{"num_hidden_layers": 8, "hidden_size": 160, "num_attention_heads": 2, "num_key_value_heads": 2, "head_dim": 64, "intermediate_size": 640, "vocab_size": 2048, "hidden_act": "swiglu", "norm": "rmsnorm", "norm_place": "pre", "norm_eps": 1e-06, "positions": "rope", "rope_theta": 10000.0, "rope_fraction": 0.5, "qk_norm": true, "attn_scale": 0.125, "bias": "none", "tie_word_embeddings": false, "parallel_block": false, "init": "uniform", "init_std_qkv": 0.041, "init_std_o": 0.0102, "init_std_up": 0.041, "init_std_down": 0.0102, "optimizer": "adamw", "learning_rate": 0.00215, "lr_mult_qkv": 0.5, "beta1": 0.9, "beta2": 0.98, "lr_head": 0.00872, "max_grad_norm": 2.0, "warmup_steps": 235, "schedule": "wsd", "decay_fraction": 0.656, "decay_shape": "linear", "final_lr_fraction": 0.0, "batch_tokens": 32768, "max_seq_len": 256, "doc_mask": false, "z_loss": 0.0001, "train_tokens": 271800000, "max_steps": 8295, "dataset": "wikipedia_en"}
MLP neurons of a small language model. Each row is named by its layer, matrix (gate and up: input weights; down: output weights) and neuron, and shows model dimensions 0-159. Each number is 128 + 24 x the weight over its row's rms, rounded and kept within 0 to 255. Numbers have three digits each. A neuron's up and down rows have the sign that makes its largest values positive.
After each neuron's rows, "fires on" lists the tokens most often at its 100 highest values on Wikipedia text that the model never trained on.

L4.gate624:147163153128140119152134133127113096088122143132140143088149124145140143157137155100139122105119082136135088102136110162143119125121130147139108094108109171118178135158141146131125110153148080141158136111150123133112139109147153111093172171106165149119120132131168149130114130159158135144166093130109113112183156138098106178153123143112147119171114152115156094155154107095146094148131127155146120133104099138153117114182150149144142132161157089151147146162104112068139092089122166
L4.up624:133163139094136098166138103087134114092122125113110176088096155136118114122128136087145132114178141106120139098103151160132127129107158171135143146111119112087111128177075153152123140137146139123119139130170154146097149121158123117130137164096095107124083161131170133123135141142103120113116150086139092109112144154147136107176107110103136109100147116120136085160118116095119132127153162128135145129083136142114113107160151175179109149161122090120147123100123114112086180124094113
L4.down624:083126096130122151103126142127155139164177153145131134130136172124138122132103132109129145120128089097112123100076093097128143154111133107133117120120115130128113126132131187136114113101127095109117120125122098062160108122095143122116088115125099118150155176104134115124114108103107092116082106114119118108093110119144138117106115105108114151127133169136087168172108132153174120134157144129139129129150148186107090137141171111138179113188114157153141159100126170163156161141134142
fires on: "e", "-", "2", "ie", "3"

L4.gate224:101147133162149106136148117148124119104093129124105130130119122130149145127149125118134096167106124123137142133120110107126140095139133144136070163070117181139113147139122156097148171096133146076154119106123146120107125134081107139085109159183088125108120107138149121154141095141113136126140123150126151114195122167109103139093152129117117129165057133142118092171158112128123179108095122141154126112093085137107136117120128130164139169166110099091133148122140151112115090118133142
L4.up224:112111136095086125128146155135141142129126109139127126103113137164159149118157184116093131165148129141120141128116112110151140146087100095107099175137121091097130131113120125134168146105091109129118146100095138074151112141123150107109107156127117129137131170121179109166141140150130096116169116149149083120164124090112141163085107093099117141074139108156126144128126151099148152110150154099156085128113158145112104149102117120149121109134133172166175129082154125153117099105154090
L4.down224:109116118127121137098159106104172153109135143120135186150102132128112122131144107142128112167144145124116133120130106123156146124138086119139143144111145159127155157146113112151142146135095147130165134144123144154113101158135141125102143179122164152131150146202155136165116118071116095153133122096129149069156142082110141120134132117109144146095156137104152089113177151154107116133128062109179133104148168146143130079170109159141145147119114122113130121100067126112096145137141117
fires on: " remain", "et", "en", "ug", "on", "our"

L4.gate526:154111142118164128126141150148122105097130167123093153122104160117133090154076117081188125146127152120092088153117134084074139116127131142101095123086124128138187107126133135148123105132127134133110096165157128158105122102108162135149106110118137145122107112145142123137123141165144171157072125142127102136109136098122084141151171136120108131141120122157118091138099124162107164120086098147183117107125096134125151159163134140095115109136109161117127192116107147142146112137102129
L4.up526:150076118124151116087137104125065152119155066153113076128141113116116134172103131150116114178104142120087109136095151160145157122157107162120113100121111130105131131096140148127156126115160144162140118113113125111097088132076151143104128108143127149130159096136144142103106104113129149109105151113124115148158134122173171139149138125140104135118147144087096120117131117096104136162131165129154166125138108108125117133159145061119151147121124089133065156145113180124128126152122116
L4.down526:146145110134124119122134147145114113085101147125127138130171138112134128129125160107102115155129104098130167060156149128126110115159145085143111124117112088142120077146144129135127156111124172147116103126125109162108168151122169103120139113151102135129117088089149117149128094115123130143095165130151169127130091120136159164101083118105097095156090116126164128114129121144100126077079103097076092102160130142170115116115152127132124096148138113137167113123130169186134140089155132
fires on: "d", "ent", "la", "ow", "man"

L4.gate365:125100134135159115117141150120100150132147136161137128146145150144117130152125136115113125083110100146146125170126108125130135122147174156147113114117178135124151115092122177137102123153105114124122131120157106163114122137118117130173128116159140128144122126107118166144085129205109106150123119139153151121124120132136093164134163162165159133146139158120130088122132123105127152101132089134116139115116098166113107123142123103101084169135197172092127173145063102134112139088145196
L4.up365:126138110148108140124113104114114133146124147136139081121133099132110095116172118053102099132129128146131068116119132155107115164180110115106094105119142114097108132048102131133139117134135116145161064078111142107127103133148132139123159118090116135106116137122180134152154172153167129152121101113118170105124153140123112128124061127132128153113125133103130104149154115126147155116084134130143167138096124119149151138111129136098138140181133200129146120122118136116140107118130105
L4.down365:099123103136130117094138078145168110144112106119133129126152126117113126082113091139106163159175159156116132097143147079108102128144071126109095146108102127157106136115152159068123152062126146147100153086094104132126128128134142125157147104134155110111145147102149108124111131114141137107151115110122152125120128099106132177158162125154126099166143133182102092082114123141109137140138168173119142107094146125145140136098106095129127092129181108135126095106136124138092125149132102
fires on: "ch", "ub", "us", "ef", "van", "und"

L4.gate358:122117163127152118124154123093083116117119143192131161144129155127118124110107098111062124123130140108147161124140157149152176125156146110133105121138150155155133141112104154123171169101120086149144172135118134119164121136106160100136117146103127134081156095119150138172132139127123127127083130113145093107119117129135122141105135126077122128120099147125119152120150142155120140129167127146144115128110140036153090151133152094109190103092148170115129150171145117136145138142163132
L4.up358:151078104139140111123152139156155127134160141146117130112098100151146101085129112119130140135122126121149149164147162145153114153160100140099085091105157151113145134121125113133114142117113113132185133170157148106145130146137130104134141135174093148136172098128162098103121087127145156145136097094197130139154193088136100151151120141170113150125109110160118147171123110110134092118107133173135169112120129139154139100122134177126124100156140132113141152114081122156147132167096138
L4.down358:159148131135130060132143051127125118126127139113149137182130115094123103083140120153150128146077129156123116138134107123147132117138207131116136115124109130141124121121091111089131127090137126115125142126135158117163097094135121151133123083176126119116109133113136130152099112113103131151130102106125122141127115106114178182108109127105151090136198132132141121118166121122116157120118151075107104170122151131139122165163139104136099139109101135150145125148062124115115132106140085
fires on: "s", "ent", "us", "is", "ted", "ta"

L4.gate381:084095133109120130131166161121137171126142086134131125110126156129125118124148143136119146138119123115103115119082129115179137123124158130142168110149151168099166078118151108107103138138117093168124127154153092129160089117127121088128140144149137106106185165125113146105124097138143148173162108118162137164123123123098157149072139133097124116129118117156156094119150130094155132164144118166128129130161146124127138049128186129113123159129128121146120138108137134150156128072122176
L4.up381:140152137127160106141092084138094160099124123144146154127134124139160152098079081102167177122159183159127139121109100119085137109122129065147140147121140187118127107139125137123128130173105109119131115137091168095136133109113155117153109136105137138170139153111151099168132131150098151120148181112116114161111089135131122146158108118140146105162105159150128136152160121094103087112129154143134127167106122095117078122141144122120158142141106085092118139105117115103159155134126109
L4.down381:120107161148136172136125134113164133117132114118126129150148120124116144156145108130128113111120123169150150106104116089120119119159116153084115125122126139129115150149104127128122130147181107158180175142088143161125178117129119137125146093153110137086119131132137128157140145109145158109131111164066109157154124120121114118174126140139107096133102113086126151174099120146106097156144113140104094130078115123069107112118145138125086121115135112133129069091196092141143099174148090
fires on: "===", "ade", "al", "ally", "ly"

L4.gate88:139076138116153146164151119141114135126159125109148071161104119134128137139121091121139092179147115100163155137149155153119171082100097162103136145117110131116169120098173109137171123129138120178097097098107125141128104142149140101172135138167117110129119066159104155102106137125155103142117123135139128153122121122139136134108130141077168170140103124142123125159145105112136146132165135125164092115130124103106117100152121123138147154141190123175173084142115094134119114126120119
L4.up88:151136105154143148161158109181143092127093063147103173125113118109118121142118118143183105128139106122153096166170125096089136097122122143113115133109108140140129150155090093091158113122084113145114129174079145123112147121103133152103109154141078123119101149147128123127161159112140147088175099137116096140140102147169120128131119098110098140091114132136150108117160159159174114108148130115137113098102146109126138123130120126102126118133119067133121139183166112127142115106130102
L4.down88:133132140162131171146129128160160128161141119163127162163100122148142089143100163137126117091142091156096116121136108106068141100124104131102139102115134153116088131137131115105144140058129147132052159142150122150092076134124146154110109132145067100091111145145099135133168093142151151117147122110093134136110139163116120097149098140136127183117107151160174143143116153128162094149119144124124154122141139166136117129139121138132156136140106107098141096130107104170150124154122132
fires on: " c", "t", "D"

L4.gate4:143165129112160077149115133101110092070151110135125108146093163166113121101172136099121131157147100110128134154166135117104126100141124146146123138133164121119109135106195119165142163104134079147135150130150164136142140092148158117127110118119117090110137129131157126125142140154148098134158090176128110117172123135124129174085107126131111082137118171111133166086148147152148102117088117119170106114133111156178117133126157129101137143139106091116134115144110171161140112094111131
L4.up4:125111137096143111158101159148150124140124120124117124128133136128093163086119109118152086103108149154159163139113107132102192156122137124186114110121137144113167113170113142159145129150118136161093077161130154124144122139134102141132138076137135138151113134116112119102191139137137139091176155138126169114116141143142140092124090150149118124142165148124087172143105116091164117100119161117082097107146123143140082088110178126081131137111105145115101109115144121142166124098135128
L4.down4:123154149160133104082111117121124123108148129137109107100156099100143111132135122171173120129162137162155120091092108113117176137110155113101123138096115108122112159089119134123117188131153132121130115146109099107126144141108110126149116086126156162117122144118134128152133113114092166124160125099104151093150127152195114116153130110146081143099112094158092117165117117124122144096158130173119113178119129160104148122100142124127105106102123167153104143113199109133167116169148100
fires on: " her", "tri", " –", " his", "li"